Weights of a small transformer language model: tied embeddings.
MLP neurons of a small language model. Each row is named by its layer, matrix (up: input weights) and neuron, and shows model dimensions 32-159. Each number is 500 + 40 x the weight over its row's rms, rounded and kept within 0 to 999. Numbers have three digits each.
Before each neuron's rows, "fires after" lists the tokens most often just before its 100 highest values on Wikipedia text that the model never trained on.

fires after: " M", " m", "-M", "M", "C"
L6.up407:558423495494546526445509488497503506541512587468529503483598447484573486489536452421506537500520443504456418557478515531499451531476488492577491416474521444496461541451557476507505470482464398516473563464525472492471496580468454502527544562459524476497479521500471479548474487501470492519495485572484495520507514444551511535574602446548536482450475443469463441455463559491563504490522

fires after: " Mar", " part", " Car", "ber", " one", " ag"
L9.up191:460537486455417511531545473536454546512524478481536487507519561551537505515539469507444510583533571453441514495487504489446523546530508442519503503484484475620517443521491549471507483572550447462394493537446489445429472486469524496506493502518466593522526375467507538503458486533515512548504571485480466442500481430422452468574482515547522541441531501529534472491565552431526550505531

fires after: ",", ".", "6", "1"
L5.up135:492470415547442463489530536502457525501534535491471518474421449495478543528431518505528479488513564539518447578506544413544532486505516427491442429503519574559468456532503549558501488502463566522402541410526536516514459483548412546544509538553480495529472484458421520524449479519529539406489554483487511524478553538549540479502455470506428437458501522524557575541451467464569448499577

fires after: "0", "1", " n", " in", "3", " N"
L5.up750:517499416489548529507526494489457496575550462596528463483503498526492505525546498454515485491450414482522491507485448434470509545468532572541520492560486450476551566539504492494516504475437504572484442492536478482484514541470544481493566479503440458504532483432480496494470485476440476503462419546498558465519485578448511433420508507498461473485508524424545546507558550497519471531578

fires after: " m", " M", " sk", " Sk", "M"
L9.up617:556511437513471532469464584467523565532480496518524546536458427467547489503506571481460469457557535476492455539460553492587494530427508526488576561459490558438543478572519580576498520497457491554455436489488503483484470480508535575567524465440526526530473498547453525517474558550529519480447505516541528523445503520593493492476483497448497450529498525515467517445563439490577545398458

fires after: " |", " L", " G", " D"
L5.up515:427550516540492524511557499513487511480488495530471490579503498463512548525512503466528487560478567581599412447589507469487547524487470528518454522523471551526452493458539455562510494582470548513474514457498473469559486450477463537435430499514521503538516490499515487503491522485514415459511520414484513545505500492504540555501528495470530465600455493447540571459489454425496563456528

fires after: " as", " an", " s", " con", " per", " was"
L5.up422:557472455481524512499633474549453531546527548579515429506446494545490500535501428441505506515503460477521532551448465487498431552442548502540529452580502546486548404514544493507493491459452510498520506454542503550467483535443511500510502523507483568496479436467576462483493447531495443449568550433610467495496471545540550507494546449438485479516495452485451530452456547425471450533427

fires after: "h", " H", " Bl", " bl", "l"
L7.up517:496503517562474436456498525553539484562456568506507475516525470490467522574504426541500472502452456514458512454496458545474524537457402484420563417532498485591487526469483515472555507461501556457538537445476492506561522523466468437452494457449525487431559510493481489530561552487501542560481388476559508470541552539498530526476504513488431458503465524497551404483464503473467531517539

fires after: ",", "-", " as", " |", " by", ";"
L10.up647:485481410525530560506509506543486588523490454518512540527592432531504488469439522539399519525459506549487556536574462524495459488507546542479468546508552487513499533496469617593502530495505475457432361475465503500529502497450480460440542525532543510506432546456477459556513444498452476496485531485558510519496468511442474525460449445417551479479474541476467571509509489512515491523484

fires after: " in", " In", "In", " "
L5.up485:447480459494507520549543455496531529510499495543464458550442486573546515413570450528490535441475522499524407459454520600507498559498490469521499609526530528461611489422452484507427501476469476481531516498552511494551463553485512550476471538573450528485528563467445481467533472462442530464519511519426476517477505492503531502427523534525486523562523435500466486462496471417508542497469

fires after: "ang", "z", "end", " met", " th", "ig"
L7.up242:497527482572450527539431484491470410610526462514457574527438486561467460476537458535500451497462472529462544460443451508551503530493561543515587530482450527461486436483476507528468595496449507544518448493467404483501498471483452565464526521487476483536547510451578493473522536474432531508438511489493562440493499546440447496470487599507568582537471570475537495553502465518499444532500

fires after: " N", " n", "N", " Ir", " cons", " Pr"
L5.up327:472544486512580446452469460551434486500454547499512513554479465522502445422542483563448516500503524561551497530557617520535402525493498526515552557560442537476564568511475468503433518471545514519491470522506540483507487545415476611450373510488473459466445496490468493507504447466536430485549407394446448550492490514518504502479531545555533487539486488471506524462521493560487454405495

fires after: "v", "ib", "rom", " v", " neg", "b"
L5.up136:486468542479446529463563507434482455448437508480491472434527582501523451581513437535509422523500481504499492525561474482536522550522475442515445456514531488497437524532468479520551546495509447530525484585588479496513517525539480451458526473462541495487528398425502502484512523483476552497554444486542528517365516521553476523534535414482490499448498511449455540528505505567497548531509